{
  "d_mlp": 576,
  "activation": "swiglu",
  "norm_eps": 1e-05,
  "positions": "rope",
  "qk_norm": false,
  "bias": "none",
  "parallel_block": false,
  "init_std_o": 0.0,
  "init_std_up": 0.0299,
  "schedule": "wsd",
  "decay_shape": "linear",
  "final_lr_fraction": 0.05,
  "batch_tokens": 65536,
  "dataset": "wikipedia_en"
}
MLP neurons of a small language model. Each row is named by its layer, matrix (gate and up: input weights; down: output weights) and neuron, and shows model dimensions 64-191. Each number is 128 + 24 x the weight over its row's rms, rounded and kept within 0 to 255. A neuron's up and down rows have the sign that makes its largest values positive.
After each neuron's rows, "fires before" lists the tokens most often just after its 100 highest values on Wikipedia text that the model never trained on; "fires on" lists the tokens most often at its 100 highest values on Wikipedia text that the model never trained on.

L5.gate436 [126 152 139  99 153 131 109 149 164 115 145 136 109 130 123 120 151 156 118  56 134 130 124 118 113 100 135  71 124 126 123 156 163 143 123 124 121 140 103 137 156  81 104 124 134 169 151 133 141 131 139 129 178  92 136 139 132 142 149  74 132  96 164 155 119 134  83 170 147 112 143 152 113 147 136 121 152 141 159  75 117 146 109 143  80 132 110 108 146 157 149 104 140 150 157 124 103 136 146  97 141 141 162 146 179 147  97 130  90 123 107 173  77 125 103 108 126 105 143 142 157 103 133 127 144 116 140 118]
L5.up436 [175 129 132 159 151  99 112 114 152 140 134 147 121 110 151 122 112 143 148 136 113 100 141 154 165 150 132 127 114 132  89 141 137 140 104  90 152 122 107 136 135 118  99 122 125 161 161 102 110 115 129 108  80 103 136 121 144 133 104 133 146 149 149 134 113 104 127 145 219 106 130 144 153 162 154 153 157 146 154 117 154 112 140 128 148 127 130 148 158 160 113 119 166 110 125 131 127 118 109  82 144 146 204 155 130 138 106 125 149 136 154 168 107 112 139 119 111 106 126  85  91 112 146 116 137 113 147 122]
L5.down436 [141 118 123 105 114 150 159 125  94 138 146 118 167 170 145 124 161 123 158 142  97 143 140 134 127 138 113 159 143 144 121 116  88 144  93 140 148 153 152 100 103 150 144 151 132  69 104 146 142 149 146 125 139 121 135 104 101 113 135 135 152 100  93  96 155 153 121 105  93 151  98 140 151 104 100  97 105 120  94 139  92 109 146 120  85 125 142 144 124 102  94 154  90 111 164 119 132 123 137 142 110  90  81 102 112  92 158 120 102 133 148  67 173 124 165 116 153 150 173 132 124 169 107 100 135 142 145 144]
fires before: " ", "\n", ";", " |"
fires on: " |", "0", "==="

L8.gate422 [115 122 178 120 134 122 112 166 157 119 127 107 126 141 130 135 124 150 128 158  98 149 112 148 117 106 125 158 129 136  99 128 116 154 116 111 123 101 136  68 161 156 161 104 128 171 155  90 118 122 125 143 117 128  95  77 138 143 166 178 103 109 155 133 139 155 123 121 147 121  96 160 137 143 122 145 140 162 131  95 133 107 119 120 123 127  84  92  97  69 124  94 122 108 117  84 130 117  38  69 135 133 113 101 144 105 126 151 147 135 113 146 113 148 120  94 114 127 118 159 123  97 143 108  66 117 126 133]
L8.up422 [ 95 128 140 111 166 123  74 131 101 119 109 131 110 129 121 110 107 119 151 133  80 155 129 144 126 140 105 144 101 166 115 105 111 152  97 119 132 123 148 121 128 143 101 129 138 159 156 125 109 147  95 102 140 148 133 141 149 111 143 135 131  98 104 118 150 140  96 144  74 134 116 156 181 107  98  92 144 128 125  89 178  99 109 131  86 114  97 103 131 119 109 118 137 113 107 155 110  74  76  94 123 134  99 151 165 149  95 119 131 102 106 146 163 172 132  81 118 134 127 165 139 100  83 129  71 116 154 112]
L8.down422 [140 171 156 156 100 125 153  85 153 120 170 126 125 146 160  98 108 133  86 150 113 117 106 155 127 130 158 134 128 106 109 111 140 120 132 154 147 125 107 124 124 130 170 133 107 122 122 120 126 111 155  68  95 134 131  49 110 127  93 134 158 122 118 187 140 156 161 121 125 152 174 114 116 122 133 139 105 114 124 146 138 153 145 129 157 154  93 120 142 154 152 115  95 152 158 138 115 108 198 129  91 125 134 119 108 137 103 137 153 148 112 135 101  94 134 106 119 166 177 102 128 130 102 119 157 175 102 133]
fires before: " ", "1", "\n", "s"
fires on: " |", " U", "-", "\n", "U", "'"

L6.gate129 [ 95 132  94 152 163 148 136 150  88 130  74 104 124 157 156 125 156 133 129 113  93 153 122 162  83 112 118 183 138 153 157 123 160 136 104 139 114 128 136 136 145 122 167 158 163 166  80 109 129 179 126 159 170  83 124 118 154 141 106 118 130 183  90 114  96  83 158 130  78 145 153 107 127 123 147 129 149 139 143 159 112 127 121 133 124 118 110 165 142 126 144 158 122 175 130  76 137 120 117 118 104 116 100 100 114  76 106  78 164 106 116 128 123 125 121 105 118 143 116 147 134 129 144 104 118 158 125 160]
L6.up129 [124 105 120 124  92 158 135 124 185 126 134  88 124  93 113 118 143 140 141 112 139 120 138 126  87 133 133 116 148 109 161 175 103 117 132 149 165  89 154 152 137 169 112  80 171 117 155 137 176 141 109 129 100 117 154 107 104 159 142 139 138 102 131 108 119 145 120 113 135 109 175 155 138  72 137 151 106 119 141  95  81 145  92  97  77 118 119 116 190 126 144 141 116  99 170 130 172 102 141 160 105 109 144 109 104  74 157  96 112 156 125 131 120 173 109 135 122 138 159 156  81 116 132 134 111 172 122 127]
L6.down129 [120 133 122 131  92 145 176 140 128 154 128 141 125 133 154 121 155 108 137 121  93 143 103 124  99 146 143 116 138 134 129 156 103  98 119 160 118 132 140 139 141 155 113 135 134 172 145 114 157 126  77 122 135 103 138 129 150 138 155 122 160 120 110 108 105 150 117 132  86 138 130 126 111  96 132 130  86  70  99 164 100 136 129 156 104 119 170  88 155 150 136 156  88 102 177 154 128 108 107 152 111  96 150 112 162  85 117 147 115 119 136 153 142 122 135 100 147 112 135 102  82 115 148  99  90 122  98 132]
fires before: " |", " \"", "):"
fires on: ".", "'"

L8.gate323 [134 147 110 165 149  98 135  83 119 111 127 145 181 122 162 113 140 126 115 176 152 121 109 144 157 131 124 117 112  90 138 166 167 171 136 106 101 162 100 111 128 149 151 135 154 132 131  98 143 113 117  86 160 149 166 118  99 147 122 142 155  91 146 135  98 134 139 154 111 137  95  88  96 128 110 110 191 117 145 140 147 124 128 133 113 148 158 111 174 130  87 161 139  95 135 108 166 129 168 118  99 117 113 126 146 122  97  91 143 159 125 136 119 167 138 137  95 182 123  89 124  93 147 119 172 102 153 110]
L8.up323 [134 172  87 132 128 114 116 111 146 118 131 119 162 144 140  96 148  87 131 115 111 174 144  97 135 142 108 116 105 141 120  89 169 110  88 173 133 159  99 151 157 117 119 167 105 138 158 117  88 138 148 181 155 151 142  93 121 126 117 116 151 136 127  95 155 112 139 116 120 104 133 160 106 149 133 142  83 144 151  88 130 119 133 129 134 104 101 129  96 124 137  91  96 126 146 110 160  97 118 107 142 157 153 166 148  93 178 137 106 136 122 103 116 157 123 110 126 151 118 135 123 147  65 139 135 133  80 152]
L8.down323 [ 94 109 118 145 143 119 152  99 164 125  98 143 120 153 142 110 146 106 143  84 193 115 100 146 150 144 122 130 105  99 101 146 149 157 166 124 132 135 157  67 131 124 154 120 136 154 108 136 112 122  87 106 169 139 142 175 107 156 140 121 137 125 146 149 153 140 110 162 153 142 131 128 118 143 116 135 170  95  95 148 109 146 168 142 122 117 104 132 137  77 132 107 112 101 139 122  98 154 105 122 107 125 118 130 107 125  94 142  97 139 118 149 161 160 112 130 172 138 131 129 132 165 135 154 122  84 100 124]
fires before: "\n"
fires on: "===", " ===", "=="

L6.gate289 [124 115 130 136 159 100 133 114 101 147  95  97 127  98 139 114 150 148 121 112 148 124 161 122 141 115 104 102 127 134 116 122 141 124 116 113 113 147 125 132 144 112 172 102 149 160 135 136 148 121 114 134 106 132 131 117 139  98 170 105 119 130  97 123 146 124 132 112 152 124  82  95 131 118 167 128 174 106  92 103 119 127 146 124  89 124 152  92 136 141  97 138 175 141 127  98  98 118 150 116 160 132 141  98 118 172 166 104 179 139 150 187 160  96  88  87 127 120 165 147 161 135 143 161 133 119  82 115]
L6.up289 [144 158 167 118 114 101 101 134 143 136 158 113 117  97 108 119 131 172 169 161 150 130 152 170 142 118 114 119  96 129 120  93 128 162 153 139 166 169 111  91 147 174 127  96 136 119 161 116 118 133 149 139  89 128 151 116  93 135 140 142 111 113 134 139 111 172 140 140 160  99 156 172 140 142 111 101 157 140 159 107 157 159 114 119 151 136  98 161 129 112 122 131 123 111  98 164 141 152 130 137 145 109  83 116  94 164  97 151 123 125 132  82 112 118 102 142  96 162 142  86 104 130 122 167 183 116 121  86]
L6.down289 [138  77 124 131 135 111 143 106 112 114 133 134 150 146 168 129 121 140 120 112 147 118 157  86 106 122 128 129 119  98 109 154 120 106 141 160 132 104 141 135 154 124 120 133 104 115 151  86 113 131  78 131  99 156  94 108 158  91 156 155 139 149 115  88 146 113 143 127 158 121 123  96 112 118 143 141 132 150 146 124 118 105  92 105  84  99 109  98 132 118 126 170 128 122 113 160 101 133 147 128 161 107 162 109 145 123 136 116 146 165 158 121 159 122 114 111 143 122 136 147 142 127 101 128 120 144  97 137]
fires before: "-", "\n", "=", "ø", "9"
fires on: "\n", "d", " (", "."

L6.gate84 [ 59 110 101 117 119 114 107 157 114 109  94 136 138 135 119 126 134 115 111 147 159 107 116 115 124 121 123  95 144 115 114 149 112 145 136 117 165 148 119  98 130 101  93 131 140 115 136 151 102 137 136 146 132 131 159 117 125  91 118  83 121 110 166  81 102 119 143 142 122 156 161 127 103  97 126 165 120 145  99 106 166 154 131 156 122  75 128 123 121 135  96 145 128 165 116 153 137 110  88 138  88 101 104 137  85 102 133 154 127 152 128 143 129  94  99 107  93 155 109 123 134 123 155 132 144 131 113 156]
L6.up84 [ 69 121  71 134 118 128 125 189 109 101 131 120 119 132 133 139 112  84 127 119 138 108 120 109 127 138  99 123  90 108 100 155 160 119 128 156 147 132  98 124 128  91 126 138 139  84 122 171 109  84 148 165 133 147 131 117 115 115 156 112 134 128 136  86  68  91 139 143 103 131 190 143 117 111 135 117 136 104 108 151 128 133 151 124 136 100 151 101 117 130 107  98  49 136 154 130 163  94  73 146 106 146 108 160 106  82 160 149 119 131 125 139 121 119 129 138 154 134 115 153 156 135  81 134 137 118  87 144]
L6.down84 [151 141 103 139 125 130 124 139 116 129 137 111 116 154 120 149 103 117 137 101  69 101 116 106 120 193 131 124 106 122 112 129 112  91 154 187  95 109 136 174 144 155 168 141 134 124  99 110  97 103 110  96 135 124  81 143 110 130 175 164 156 160 103 141  97 123  59 153 111  92 135 137 145 142 124  76 115 104 127 166 124 122 175  77 123 154 129 119 137 133 127 127 115 113 153 153 119 114 119 102 117 135 153 128 156 126 133 153 124 126 129 125 132 110 150 146 166 119 135 145 135 108 108 151 106 115  78 103]
fires before: " the", "-", "2", " by"
fires on: " at", "ed", " ", "\n", " in"

L8.gate229 [ 91 106 133 162 113  90 110  97 143 142 158 124 136 135  87 158 138 123 146 156 118  97 129 153  95 172 136 159 114 128 112 126 151 129 140  88 121 119 169 141  72 115 127  92 166  90 132 122 106 130 129  92 129 150 143 153 127 123 138  82 106  88 120 133 191 119  86 124  86 110 103 130 130 119 107 132 133 120 150 147 165 141 130 135 145 130 150 111 126 158  84 139 135 119 111 106 126 139 159 162 151 113 120 100 134 149 104 105 114 150 113 101 107  84 130 123 151 121 169 114 140  82 113 101  96 135 135 136]
L8.up229 [115 132 107 125 127 111 141 123 123 107 119 155 133 123 102 147 101 161 102 118 158 100 137 133 132 144 112 163 139 133 123 128 115 191 122 138 126 138  83  92 120 121 100 124 128 133 121 114 183  75 126 154 140  91 127 147 111 105 162 120 139 147 141 109 160 115 164 132 139 117 124  70 132 118 102 106 106 190 170 143 144 131 102 170 106 105 174 128 164 115  79 132 127  94 149 113 131 117 125 101 160  86 143 117 167 148 116 155 153 187 138 117 119  86 163 142 110 102 159 120 111 111 122 128 129 140 150 115]
L8.down229 [122 114 142 114 134 139 100 159 126 155  81 109 145 174 156 131 157 110 154 153  71 135  86 134 120  93 132 122 138 130 120 119 126 150 140 106 144 110 179 150 131 100 185 117 114  84 144 122 146 168 134 114 117 134 148 100 122 133 107 117 144 112 116 146 151 179 132 127 104 155 143 144 136 179 123 133 120 119  83 168 140 156 181 136 146 160 143 141 145  68 125 127 144 151 111 143 131 165 122 145 108 135 127 126 123 122  86 113 118 119 123 124 151 139 100 140 153 135 119 109 120 102 112 134 165 128 104 153]
fires before: "s"
fires on: "'", "t", "sky", "ev"

L5.gate277 [147 124  61 151 152 130 145 100 206 119 124  97  96  91 113 115 130 132 150 114 106 153 132 151 110 150  84 145 119 120 147 109 118 134 118 149 118 204 114  97 117 160 159  74 139 116 144  90 147 101 141 156 114  93  97 113 110 128 128 181 140 140 138 120 137 122 130 137 119 126 114 145 120 114 143 141 102 142 107 123 122 129 107  97 102 127 160 112 201 118  89 110 169 138 105 126 138 115  88 122 109 134 137 124 116 120 130 151 163 170 129 140 136 108 101 160 110 143 138 157 113 141 143 125 160 118 151 117]
L5.up277 [158 181 172 147 164 122 131 102 154 159 127 136 161 133 136  78 122 154 100 123 109 133 125 142 100  98 162  71 130 114 150 144 129  91  99  85 129 119 142  92 121 190 105 116 148 118 104 155 105 143 143 102 120  34 104 124 145 148 105 126 127 148 153 158 141 116 154 136 122 148 112 139 127 191 146 109 112 118  88 115 131 116 118 100 143 137 128 146 145 127  93 139 108 102 116 130 138 182 127 134  83 147 140 156 133 153  88 143 118 153 123 109 107 143 105 154 118 142 123 140 102 119 114  99 150 135 162 124]
L5.down277 [102 137 125 138 165 164 109 137  88 111 115 125 138 157 148 153 134 100 150 130  97 106 119  82 135 117  85 135  98 130 104 140 123 157 107 184 165 123  92 153  95 110  85  83  88 145 159 129  88 151 138 114 146 120 118 114 129 122 154 135 116 157 176  96 129 124 117 112 111 193 114 156 142  97 122 142 134 125 168 108 125 122 155 126 123 157 143 125 108 156 135  99 134 111 128 139 111 115 138 140 114 160 138 120  88 154 179 139 147 111 113 132 134 107 163 107 163 158 140 127 107  97 149  90 135 140 150 140]
fires before: " |", "\n", " \""
fires on: ";", ")", ");", "1"

L6.gate135 [109 139 171 139 133 161 127 138 140 116 144 121 161 116 123  84 124 123 152 133 158 149 118 154 131 125 128  90 135 129 117 118 104 116 132 107 135  92 152 162 116 105  78  92 129 153 141  96 141 132 129 170 140 161 110 111 143 124 159 121 129 146 178 140 161 111 101 100 163 120 146 119  81 115 122 151 120 115 124  80 124 130 108 109 126 108 122 133 119 134 143 129 111 135 115 133 137 120  77  89 141 131 129 126 105 100 142 118  99 125  98 137 101 133  94 102 127  81  89 129 135 121 137 131 102 142 131 138]
L6.up135 [ 79 123 130 136 111 161 155  97 120 141  96 109 109 117 126 106 101 157 133 128 173 111 150 153 142 152 123  92 141 132 116  81 151  79 152 126 119 130 126 116 142 139  84 179 111 155 118 152 132  74 105 126 155 126  88 131 144 110 123 139  90 121 149 109 114 112 127 154 171 106  74 149 121 132 138 130 122 180 138 106 170 151 102  95  95  75 133 129 123 128  99 136 123  89 146 126  94 173 152 107 123 121 154 169 127 132 118 109 134 146 119 143 138 144 137  93 131 111 103 158 171 148 107 173 141 119 130  98]
L6.down135 [109 129 141 128 131 120 118 121 128 158 124 123  96 163 123 107 155 153 152 155 131 124 127 105 172  86 148 107 115 127 148 140 129 175 108 121  87 148  89 133 119 106 106 147 139 113  98  41 142 148 120 114 116 122 144 146 138 100 154 101 173  95 137 141 119 161 111 108 115 124 112 134 175 143 124 138  93 127 132 173 127 107 116 143 183 130 121 128 116 125 129 142 154 137 102 122 138 138 139 115 165 106  88 130 106  87 146 101 181 121 142 162 117 123  87 101 131 172 161 115 142 136 106 129 129 120 144 143]
fires before: " ", " Years", " a", "9", " born"
fires on: "-", " was", "1", ":"

L4.gate373 [164 102 153 147 143  92 131 110  92 109 138  92 113 118 126 122 166 100 111 131 142 128  88 132 107  86  94 102 141 172 117 123 130  94 105 166 128 145 107 126 125 115  79  95 124 144 110 103 182  83 140 136 138 143 129 113 117 108  95  80  86 128 119 157 121 156 115 159  68 155 132  98 117 156 132 109 123 176 128 131  92 146 106 118 140 130 124 126 146 130 140  97 123 125 126  95 103 115 138 138 169 133 103 167 123 138 143 131  92 113 131 145 138  87 149 130 126 118 124 142 138 134 135 158 108 131 132 124]
L4.up373 [143 128 128 151 133 109  92 118  94 111 156 167 125 150 143 121 129  67 133 114 132 122  84 106 130 156 162 148 111 133 128 142 148 121 146 146  98 134 130 173 118 125  94 145 129 146 115 133 100 133 140 130 142 130 124 147 117 134 134 156 130 116 105 137 167 127 113 144  75 161 164 129 126 151 125 106 101 167  89 149 133 158 169 122 165 149 152 120 111 136 156 113 106 126 110 102 116 164 151 150 119 129 123 166 109 150 132 171 140 145 158 135 123 143 155 141 178 131 148 106 110 179 130 129 138  81 109  91]
L4.down373 [102 134 111  83 116 134 122 112 173 135 143 156 158 186 140 147 100 144 143 133 131 108 146 108 121 178 126 152 107 104 171 138 148 173 162 116 127 157 120 115 127 110 159 179 120 128 147 140  81 169 126 137  85 161 148 168 134 143 167 189 148 106 164 116 125 118 119 112 176 113 129 128 148  86 109 133 144 102 145 122 139 128 165 139 125  97 140 101 117 125 135 163 109 110  99 146 141 155 149 127  91 141 126 110 145 142 146 134 152 162 121 141 103 139 108 139 152 157 107  68 138 109  95  62 138 109 102 132]
fires before: "\n"
fires on: " ==", "==", " Education"

L6.gate39 [ 77 105 131 138 147 118 175 167 126 145 143 107 103 103 138 124 116 122 116 169 112 163 126 126 110 145 108 103 135 132 130 128 170 107 112 122 185 130 151 148 142 149 100 170 113 138 166 129 146 125 153 154  96 123 127 100 138 133 151 158 123 138 137 167 151 149 196 115 102 114 144 110 139 140 173 152 111 104 123 106 144 141  99 139 111 101  96 148 132 138 120 113  95 124 103  85 118 104 167 143  84 117 150 147  88  95 159 118 134 173 132 123 125 131 162 146 118 106  96 105 133 141 117 184 152 118 104 173]
L6.up39 [101 122  95 139 148 136 157 153 109  82 117 110 137 124 125  98 128 114 123 111 116 145 162 125 108 118 135 169 136 122 101 168 140 139  79  94 190  85 172 141 143 128  70  87 142 102 112 132 138 156 115 146 128 120 116 131 139 116 109 163 148 141 115 132 122 146 119 169 106 132 160 140 174 108 125 104 122 114 117 120 153 143 111 132 113 155 133  92 175  82 161 116 109 144 117 173 105 123 100 122 120 123 168 100  83  98 130 125 174  97 130 147 160 127 106 155 128 129 173 158  97 145 111  82 117 154 135 113]
L6.down39 [142 127 103 123 114 117  86 155 123 115 135 110 132 113 143 111 129 151 107  81 132 116 135 124 128 160 119 136 115 113 110 139 137 150 156 135 115  93 145 100 124 146 134 180 145 158 141 128 150 115 131 130 137 134 103 144 123  92 106 115 102 145  70 112 159 112 136 179 125 130 127 127 151 133 134 147 116 121  73 165 126 180  95  80 136 100 146 105 117 129 131  96 126  76 140 113 100 110 136 100 127 130 128 114 134  86  98 162 108 124 145 138 127 104 163 143 148 120 168 120 151 120 136  91  89 126 133 102]
fires before: "s"
fires on: "'"

L8.gate368 [146 182 124 119 133 112 119  97 113 128 126  90 131 119  93 112  99 137  62 124 107 147 120 171 116  72 147 123 149 142 164 164  92 156 132  69 142 103 140 145 154 168  84 122 125 138 108  90  84 139 127 121 123 150 114  91 164 103 111 152  86 143 142 155 123 169 138  89 115 127  96 149 114 127 131 112 158 130 152 104 118 117  95 148  94 118  90 102 158 134 126 131 104 130 169 115 117 118 111 107 125 111 109 102 157  89 104 176 111 151 109 104 158 170 117  90 140 134 119  88 139  90 107 171 104 121 165 123]
L8.up368 [137 114 178 112  89 152 115 106 129 120 145 119 160  98 142 101 113 110 115 142  99 120 142 129 170  86 119 129 124 136 139 171 111 104 135 137 113 113  97 182 139 156 117 121 133 111 120 108 120 135 123 171 105 122  99 130 132 126 129 128 107 109 181 114 120 134 173 111 138  95 115 157  95 137 117 111 154 102 178 140 108  92 100 141 128  84 133 152 119 108 118 127 137 185 158  88 135  67 146 124 144 105 146 110 136 155 123 126  80 183 105 154  90 150 122 140 140 136 119 103 120  94 114 138 124 156 121 127]
L8.down368 [141  95 142 148 100  99 116 135 125 117 146 128 126 180 137 158 167 108 161 143 122 115 124  95 137 102 136 123  95 159 132 141 115 123 131 146 141 117 113 151 110 193 131 155 132  91 131 143 129 133 136 134 147 154 140 123 114 113 161 113 156 130 163 153 125 175 138 151 122 126 105 112 145 132 110 126 142 122 119 137 104 123 165 122 102 148 147 125 160 160 154 107 146 140 149 154 162 127 100 116 112 140 137  85  97  96  79 121 160 146  96 143 166 108 127 106 126 115 158 141 105 105 115 101 134 148  97 181]
fires before: " ", " Years", " Belgium"
fires on: "-", ":", "am"

L4.gate131 [160 123  83 131 112 130 151 133 172 111 101 114  60  70  97 126 116 174 166  91 146 136 135 173 155 144 113 114 124 128 128 130 101 138 141 127 164 172  98 132 103 161 141  96 114  76 139 107 159  97 118 178 135  94  94 163  88 138 126 110 143 120 133 123 121  83 148 168 149 126 100 138  70 155 172 114 110 149 127  95 163 131 119 106 121 115 140 138 156 129 114 131 144 120 141 101 139 126 129 125  91 130 130 106  97 108 122 131 112 140 152 127 133  91  98 136 105  96 157 139 126 133 110 133 153 106 166  95]
L4.up131 [152 162 140 140 118 131 139 125  93 109 123  95 147 111  79 116  87 103  80 112  87 151 147 148 137 115 165 170 120 111 131 101 160  97  93  95 141 143 152 156 131 101 138 116 162 113 143 148 114 156 154 103 110 107 151 135 123 146 136 119  98  80  87 134 122 158  94  86 112 175 163 142  95  85  72  91 107 142 110 171 125 170 158 134 164 101 160 137 116 115 147 119 129 121 101 197  95 116 119 154 165 139 115 138 126 100 117 113 159 108 128 143 128 107  93 120 140 149 138 119 149 123 135 124 146 143 125 133]
L4.down131 [134 129 136 165 135 133 109 120 155 157 143 148 149 129 164 137 171 102 112 137 159 131 134 117 137 119 166 108 116  89 169 132 141 133 148 183 114 119 103 132 154 131 117 118 139 122 151  83 141 121 126 191 107 102 113 113 184 116 110 144 135 127 135 107 140 116 163 138 150  96 130 138 149 132 172 176 149 116 127 106 106 119  96 104 129  91 117 108 105 131 104 132 126  94 155 116 121 146 133 118 115 100  90 117 129 132 130 181 105 176 107 118  97 165 153 161 131 169 106 133 110  97 101 147  95 122 156 135]
fires before: "-", "\n", "="
fires on: "\n", ")"

L9.gate434 [124 145  85 158 157  83 111 158 147  67  87 104 149  81 119 156 121 147 126 161 146 125 122 122 116 125 105 183 131 143  99 141 114 151 131 105  87 119 177  92 123 159 113 119 166 101 144 134 144 125 117 117 139 104 121 127 138  89 135 151 147 138 125 110 151 132 134 120 118 121 108 134 137 145 108 123 123 131 140 149 138 127 128 145  76 153 131 125 152 124  95 122 149 153 103 149 148  84 126 151 152 133 101 117  96 122 128 145 159 146 169 139 139 149 195  98 102  83 122 116 150 142 106 147 142 109 180 158]
L9.up434 [106 171 104 123 110 122 117 154 102 129  76 180  89 142 132 155 141 144 141 102 109 111 124 111 146 162  75 162 125 143 155 127 114 138 136 105 100 116 135 139 119  84 140 167 164 147 127 151  98 100 153 153 115  95  86 144 146 140 137 128 167  90 157 105 111 126 142 144 119 144 113 118  99 153 135 131 158 134 129 126 111  78 111  92 105 149 117 151 132 136 115 101  95 126 158  87 125 140 134 130 125 155 118 155 123 143 139 159 139 155 151  94 133 109 143 121 129 128 122 138 171 167  82 147 145 124 176 156]
L9.down434 [ 84 122 163 131 117 133 148 141 149 133 151  98 128 121 124 144 115  78  98 114 145 151 112 124 107  92 187 132 134  94 151 132 148 125 144 126 128 172 141 116 135 116 100 105  90 198 146 158 130 153 118 120 126 117 162 108  84 127 127 119  93 159 130 139 167 158 135 163 123 100 157 185 124  84 159  94 110 144 106 101 122 125 122 116 140  98 135 137  94  98 121 123 101 125 179  90 111 114  97 117 157 136 118 144 133 134 103 131 117  92 154  89 159 130 129 126 142 165  67  90 127 134 153 101 133  97  91 116]
fires before: "s", " ", "\n", "ers", " Votes"
fires on: "'", " |", "th", "|"

L6.gate295 [132 156 113 121 154 145 102 144 143 119  70 129 136 139 103 153 103 147 104 114 173 153 122  87 155 136 208  95 141 154 119  88 150 134 130  85 127 167 112  67 100 135 111 121 114  94 129 164 113 151 135  92 156 103 113 127 109  76 119  86 105 144 129 144 113 159 154 148 163 159 118 109 109 112 135 118 147 160 152  86 112 135 130 166 121  95 133 131 125 153 150 168 128 120 131 122 126 111 142  91 124 137 132 137 118 120 116 133 116  94 119 132 167 106 103  94 118 123 104 144 163 140 181 110 138 106 147  82]
L6.up295 [154 191  88  93 142 141 147  95 146  95 132 165 114 120 132 135 106 120 103 155 122 152  94 126 148 139 151  94 113 141 106 127 173 176 107  93 142 137  77  85  90 120  97 138 135 128 137 148  91 126 164 103 110 131 109 141 111 136 121 118 114 139 118 114 137 120 163 112 169 146 131 121 105 140 141 109 131 130 148  99 136 110 142 131 178 119 152 115  93 175 115 174  85 134  98 122 155 160 141 141 115 141 130 143  76 128 109 139 140  84 133 102 137 155 122 136 156 133 115 117 127 123 143 117 146 107 108 113]
L6.down295 [137 147 137 151 107  97 165 121  97 147 185 120 128 114 110 113  98 124 136 149  89 110 117 176  93 121 102 144 127  88  90 146 142 135  91 155 134 127 155 168 158 124 139 133 143 145 154 116 145  82 123 146 122 144 117 152 169 142 105 152 118 109 118  92 111 150 111 103 116  89 160 128 149 133 114 136 106 108  78 169 162 145 177  88 170 164 115 126 101 119  76 103 137 135  95 138 120 133 128 156 145 119 124 115 113 143 129  85 147 148 137 107 107 156 146 169 154 142 184 111  85  88  99 123 143 128 116 178]
fires before: "-", "\n"
fires on: "\n", "==", "==="

L4.gate76 [124 135 133 131 146 119 108 124 163 110 117 181  94 126 143 113  85 145 121 139 131 103 107 126 134 126 154 145 163 119 103 105 156 113 142 138 130 148 103  89 105 109 158 123 152 158 129 109 167 135 160 160 147 121 151 104 125 120 109 115 114 137 120 108 164 119 165 186 127 122 166  88 169 149 112 132 131 129  81 165 123 102 147 113 149  91 136 117 139 114 110 144 157  89 103 124  87 129 105 121 101 111 170 147 118 134 177 113 150 168 116 168 114 150 134 173 152 176 133 159 127 123 131 110 147 126  92 140]
L4.up76 [154 109 117  90 139 148  86 109 141  87 156 115  91 113 172  90 112 114 126 102 118  90 160 127 118 110 114 117 118 135  90 100 144 111 151 117 109 140 112 125 127 127 128 140 136 101 142 134 125 166 124 145 124 105 152  85 147 107 112 147  92 160 147 153 149 125 151 143 118  81  94 120 142 129 101 112 152  76 128 159 146 138 179 139 155 153 129 154 125 154 128 138 129 103 130 121 164 138 136 136 113 115 122 120 169 153 156 146 125 171 172 141 157 103 139 112 153 151 154 136 193 125 110 124 107 124 105 107]
L4.down76 [129 106 125  73 106 153 136 146 112 107 142  85 127 132 131 104 151  83 115 107 111  93 167 141  97 118 119  69  82 159 120 122  95 154 123 100 117 107 127 162 138 177  91 114 100  76 122 151  71 147 133  98 123 141  96 140 137 133 146 160 131 147 136 110 121 147 112 127 117  99  78 162  96 115 124 118 105 101 148 126 139 154 147 150 127 172 116 151 115 164 139 153 117 143 144 155 169 105 167 123 132 134  89 104 163 136  95 125 115 144 171 112 136  91 131  75 112 115 159  96 148 130 117 148 107 158 162 139]
fires before: "\n", "-", ",", " |"
fires on: "\n", "erial", " sequence"